Weights of a small GPT-style language model, trained from scratch on English Wikipedia.
Size: 11 layers, width 160, 2 heads of 64 (1 for keys and values), MLP 640 GELU, vocabulary 2087, 3.28M parameters.
Architecture: RMSNorm before each block, tied embeddings, attention and MLP in parallel.
Training: a variant of Adam for these matrices, 154M tokens, 9400 steps.
MLP neurons of a small language model. Each row is named by its layer, matrix (up: input weights; down: output weights) and neuron, and shows model dimensions 48-111. Each number is 50 + 15 x the weight over its row's rms, rounded and kept within 0 to 99.
Before each neuron's rows, "fires on" lists the tokens most often at its 100 highest values on Wikipedia text that the model never trained on.

fires on: "y", "ight", "th", "ty", "am", "ter"
L8.up102:16 59 62 67 47 43 34 56 42 41 54 11 45 46 38 63 59 41 64 55 62 67 54 49 34 43 65 85 37 28 49 23 43 33 69 39 60 66 41 72 56 86 48 45 49 24 39 45 47 54 57 42 37 80 71 29 57 31 28 50 50 45 81 69
L8.down102:52 29 27 41 51 35 54 28 66 45 61 51 49 60 66 37 31 56 55 54 43 46 48 61 49 52 44 33 25 33 13 36 37 84 52 53 49 53 27 59 23 73 51 50 47 53 54 65 31 52 53 19 54 38 65 60 60 46 48 77 41 25 47 60

fires on: "-", "le", " tra", "ra"
L8.up402:61 66 26 33 35 53 62 41 31 62 41 46 70 68 70 47 43 40 38 52 38 62 31 46 64 85 27 71 18 46 53 49 81 78 55 70 53 36 48 48 26 53 32 49 24 42 61 39 48 46 61 80 46 62 60 24 19 38 67 52 49 55 60 59
L8.down402:50 56 53 37 61 42 50 60 70 45 33 32 42 15 27 69 51 60 51 43 63 41 76 69 32 79 68 20 77 44 38 42 46 60 45 78 49 52 41 62 57 53 56 60 44 62 44 54 44 38 33 00 63 58 33 68 57 47 50 40 50 50 51 55

fires on: "th", "h", "eb", "p", "y", "l"
L8.up607:43 60 28 46 57 66 24 55 29 41 72 44 59 14 38 65 47 68 80 52 45 31 47 50 14 54 50 58 43 14 45 41 38 37 69 66 59 53 32 64 63 63 42 53 40 39 45 44 66 46 38 48 36 37 60 50 42 73 45 77 56 42 57 78
L8.down607:46 68 65 63 39 18 53 36 57 43 39 36 65 47 57 40 36 43 84 50 94 32 39 56 60 32 64 70 18 60 33 63 42 46 48 46 52 36 92 46 32 63 47 46 45 58 61 47 46 47 64 44 55 18 31 34 43 33 66 53 49 43 29 33

fires on: "old", "h", "el", "Th", "ah", " or"
L7.up580:28 66 42 36 75 68 53 24 44 49 28 72 49 42 50 56 39 48 54 58 55 38 36 71 57 67 61 59 37 49 30 49 19 54 54 28 53 43 27 40 61 63 51 56 24 42 71 49 23 51 30 55 54 62 49 68 69 57 33 49 35 45 50 38
L7.down580:63 53 75 56 49 32 48 44 56 67 63 43 71 62 43 52 29 64 37 57 42 41 65 43 58 53 48 40 66 72 43 43 47 51 65 67 20 50 71 74 55 27 64 31 62 63 62 28 64 65 62 47 65 45 58 47 32 72 51 60 57 39 51 49

fires on: " le", "O", "ight", "or", "iver", " we"
L3.up287:41 80 60 53 52 71 44 48 17 52 50 41 41 51 49 59 47 43 49 55 24 55 56 47 18 71 61 31 26 30 66 39 23 27 44 58 34 41 50 36 61 48 41 59 56 59 66 19 43 59 69 43 43 74 40 42 55 40 57 20 55 57 47 45
L3.down287:32 12 23 45 55 27 23 45 63 24 49 53 78 49 60 37 57 58 52 45 58 25 42 46 77 36 32 43 39 40 47 77 47 41 53 65 73 45 72 66 31 45 70 55 60 56 57 68 37 47 52 53 51 36 66 43 50 55 46 76 66 74 28 59

fires on: " pre", "enc", "ert", "am", " produc", "g"
L8.up169:59 57 70 47 83 40 66 27 62 45 43 60 40 45 33 42 46 48 74 54 71 57 50 43 60 46 25 57 34 55 36 44 98 51 72 37 45 67 40 26 33 43 43 44 61 50 62 56 40 63 57 71 43 80 48 76 67 46 52 33 48 76 42 67
L8.down169:46 55 45 55 22 58 35 44 39 59 43 54 71 48 45 53 72 52 38 33 51 69 55 20 29 55 49 59 63 63 37 30 59 34 46 67 54 87 49 58 42 54 80 28 37 77 49 63 48 35 47 58 54 27 52 36 46 66 53 46 40 20 45 35

fires on: "re", "r", " he", " we", "ass", "n"
L7.up119:20 52 66 70 45 47 56 39 18 49 39 51 82 67 60 57 32 44 96 62 36 37 50 50 45 69 27 49 43 51 44 37 45 73 48 60 58 63 44 45 46 68 56 56 44 50 45 58 38 60 35 57 23 51 54 60 24 61 73 47 37 54 48 41
L7.down119:42 73 55 57 42 83 28 46 51 28 57 70 26 48 80 43 43 62 39 61 60 16 36 71 31 49 63 38 48 36 50 65 42 36 39 59 35 58 51 64 61 66 77 56 55 41 28 61 46 30 42 53 75 54 61 37 49 54 36 65 46 48 70 40

fires on: " year", " more", " film", " round", "th", " pass"
L7.up555:53 62 61 60 22 47 49 49 41 45 58 46 51 40 61 70 25 73 48 93 54 82 67 60 26 67 59 57 23 56 48 58 41 64 53 50 34 70 39 61 62 77 52 46 61 69 42 47 47 46 56 46 69 43 63 62 32 38 36 43 51 54 52 63
L7.down555:30 44 43 38 59 51 75 76 68 64 35 40 38 60 66 50 53 35 37 45 52 34 46 36 44 66 57 42 64 35 63 57 37 60 41 49 58 25 54 75 56 39 18 45 32 55 33 75 37 61 60 04 28 35 37 18 64 67 44 47 40 38 41 55

fires on: " Al", "ur", "′", "l", "ec"
L6.up83:35 62 36 45 55 44 63 50 41 51 49 66 42 40 33 62 49 55 53 46 42 82 60 59 71 63 54 47 54 58 43 42 54 43 40 34 34 56 56 70 50 16 53 64 61 52 62 36 31 45 28 52 36 38 33 95 54 52 56 46 48 63 40 37
L6.down83:61 41 58 48 21 45 49 58 45 33 48 52 53 55 52 07 28 28 58 66 40 70 57 30 49 48 40 67 64 63 37 60 56 48 24 54 93 43 31 31 41 47 32 45 50 43 52 29 60 41 73 53 59 30 69 16 39 00 59 35 47 36 41 42

fires on: ":", " |", ".", "):"
L8.up498:87 47 66 30 52 29 55 72 20 60 32 29 67 17 47 83 52 30 59 79 56 31 47 37 43 66 37 55 59 49 43 39 40 56 57 51 49 42 63 61 50 47 86 43 67 38 30 08 38 37 26 38 42 52 40 47 44 47 60 40 51 60 43 42
L8.down498:37 63 54 67 52 23 59 64 62 50 53 42 35 39 40 76 31 47 24 27 30 39 52 46 53 34 44 45 65 39 34 46 59 48 76 57 84 52 39 40 69 32 59 45 42 55 47 47 58 44 53 00 57 58 57 47 58 48 64 29 44 56 21 35

fires on: " by", " for", "é", " to", "y", "ry"
L6.up242:53 99 56 52 69 54 71 32 35 62 37 57 75 32 69 57 34 48 60 76 40 62 42 19 52 72 58 48 13 31 42 68 61 73 71 48 50 27 54 73 59 35 44 64 39 27 47 47 64 61 23 50 66 72 38 49 37 24 70 43 53 47 62 47
L6.down242:31 60 70 57 33 69 50 66 47 47 62 21 41 59 07 45 69 36 41 41 33 71 51 79 41 33 50 48 55 73 53 50 43 31 71 58 45 52 68 67 36 65 64 54 48 47 43 53 40 40 53 39 50 53 55 53 57 52 83 41 66 46 70 56

fires on: " |", " by", ":", " to"
L7.up177:68 69 53 64 56 65 73 61 36 53 27 44 71 14 47 58 64 50 51 78 49 56 41 37 41 72 39 23 63 24 31 14 80 67 62 80 65 46 59 52 43 34 53 30 59 46 51 49 53 53 24 40 27 68 62 55 48 45 63 28 38 40 52 46
L7.down177:18 28 80 62 46 51 35 38 45 85 40 48 76 52 37 40 52 18 32 48 58 35 36 54 43 47 46 62 61 66 41 51 59 46 56 44 63 29 45 46 62 44 59 53 33 39 70 30 42 57 37 37 37 60 53 36 58 59 71 30 75 44 54 26

fires on: "im", "oy", "air", "her", "b", "ell"
L8.up429:70 64 34 33 66 54 55 59 58 64 47 39 19 10 20 52 61 62 53 51 38 50 38 71 35 61 57 41 44 14 71 29 92 60 47 60 27 48 70 43 67 46 49 47 63 63 51 57 38 82 34 58 54 32 54 60 63 40 48 36 59 27 44 48
L8.down429:41 64 62 65 39 61 44 59 40 46 75 43 33 75 68 41 44 47 51 36 52 46 47 38 53 50 73 37 67 72 26 44 27 56 45 71 75 58 59 56 53 74 77 37 61 60 29 47 41 34 63 46 56 44 43 18 43 38 34 84 40 42 50 53

fires on: " an", "ur", "r", "re", " a", " m"
L7.up577:30 40 69 41 54 49 53 43 29 57 42 53 58 60 84 57 53 48 57 58 68 54 75 67 39 46 37 40 48 43 47 27 42 66 53 54 67 63 64 49 45 66 70 46 39 43 17 76 39 28 26 64 29 45 71 44 66 67 40 66 42 55 56 71
L7.down577:66 59 51 43 59 78 56 32 60 97 37 48 56 52 66 55 49 56 52 48 62 05 40 23 31 55 51 41 66 51 71 31 71 39 65 15 57 13 60 66 72 80 47 45 40 50 51 35 45 53 51 61 63 50 43 49 21 48 62 37 49 58 50 43

fires on: " al", "ol", " s", " Gr", "r", " Al"
L7.up567:36 45 63 32 24 55 84 38 40 46 28 44 63 50 33 56 52 24 66 45 60 49 62 38 50 32 49 50 43 34 28 46 41 43 39 59 40 30 60 56 31 49 52 37 49 63 53 32 39 62 53 55 22 74 63 60 57 65 59 43 56 60 77 42
L7.down567:55 62 45 54 52 29 32 55 50 42 18 36 61 28 46 76 69 48 34 53 30 77 30 42 35 48 38 49 55 75 59 45 31 56 59 32 86 56 28 44 60 70 21 71 66 38 40 58 24 19 63 51 70 34 37 57 36 37 60 62 71 49 34 52

fires on: ":", " served", "ons", "on", "aw"
L6.up628:57 76 76 41 46 29 58 64 28 36 46 35 51 57 39 46 65 38 71 38 61 72 31 50 23 53 51 69 74 36 38 58 63 32 60 65 47 56 41 62 49 76 41 55 45 72 66 65 54 27 39 53 15 43 84 58 46 28 51 36 57 44 45 68
L6.down628:52 59 52 34 42 92 62 38 55 60 55 49 52 43 47 57 79 58 28 52 40 44 78 56 70 35 48 54 50 97 53 52 36 48 50 32 47 32 51 39 57 43 36 59 46 44 42 43 38 59 73 69 60 56 08 32 41 50 68 58 34 65 63 36

fires on: " S", "el", "owever", " Wh", "h", "ad"
L8.up415:52 59 57 67 45 67 26 34 35 46 24 78 62 47 62 50 47 60 96 39 69 42 61 62 53 65 54 50 45 69 30 54 32 57 33 56 46 30 65 37 53 55 37 18 50 51 94 64 54 47 46 55 49 78 51 68 75 30 56 42 50 51 45 50
L8.down415:30 60 51 54 63 63 55 51 45 42 68 18 77 48 63 44 54 70 49 50 77 59 58 51 59 31 56 49 48 39 73 59 59 53 15 64 57 65 25 67 64 47 68 53 51 30 35 33 52 52 45 64 60 45 59 44 26 63 45 61 61 50 55 43

fires on: " Al", " al", " ev", "andid", " Thom"
L6.up565:38 52 57 53 27 57 71 61 42 58 24 39 92 71 54 34 35 49 81 46 54 60 70 50 46 50 57 53 41 54 35 79 31 34 36 46 84 56 52 64 50 52 44 31 38 53 42 37 66 33 65 75 37 73 43 64 19 48 56 28 31 71 65 29
L6.down565:56 57 35 55 64 66 94 25 53 36 56 57 43 66 53 56 68 63 39 48 44 34 60 41 47 47 31 31 59 55 56 33 74 46 33 49 39 41 37 29 33 80 44 81 37 16 55 43 56 41 40 67 84 22 58 52 65 45 47 67 52 38 46 66

fires on: " l", "er", "or", " My", " we", "est"
L7.up263:38 50 74 33 39 70 62 50 20 49 65 57 52 65 44 51 38 59 64 65 39 59 78 38 35 54 59 28 30 48 40 62 33 33 54 54 46 73 16 70 30 63 56 45 76 23 52 65 22 55 40 57 47 46 45 86 25 60 46 50 54 90 62 31
L7.down263:36 44 51 49 57 36 65 30 51 52 38 70 56 23 26 67 51 63 46 48 76 32 43 54 68 56 30 69 28 30 39 61 71 51 32 66 47 36 68 55 28 35 67 59 48 39 56 44 61 27 25 53 50 41 67 51 48 37 45 44 44 56 33 77

fires on: "u", " under", " or", "ol", "|"
L7.up535:47 64 45 11 31 44 78 36 50 48 48 32 57 46 46 70 46 28 79 39 47 61 58 76 35 62 58 56 43 51 51 36 60 51 61 33 56 71 55 30 46 51 42 57 55 60 18 51 73 68 22 53 53 41 63 37 68 47 49 70 50 52 53 44
L7.down535:51 42 60 61 51 44 33 27 78 15 48 52 47 47 53 55 50 40 21 70 61 40 41 21 73 28 61 43 26 61 64 46 21 76 72 61 39 38 30 67 49 48 45 60 51 33 68 59 49 56 57 58 51 49 28 59 31 56 54 33 58 62 53 57

fires on: "el", " al", " Al", "l"
L8.up571:24 72 43 38 60 57 57 43 31 68 55 66 69 52 51 43 37 33 71 43 26 39 75 35 40 56 34 15 58 51 51 75 66 58 37 66 42 64 57 51 29 44 49 29 57 55 43 59 28 47 24 59 64 70 44 66 45 50 66 33 25 77 66 43
L8.down571:34 50 39 62 35 48 57 35 30 28 43 67 36 54 61 29 72 64 43 51 72 66 62 54 38 38 45 53 41 63 82 59 43 43 40 11 37 35 39 21 83 55 49 43 41 20 62 38 46 57 44 85 45 45 40 49 65 41 42 69 33 61 49 54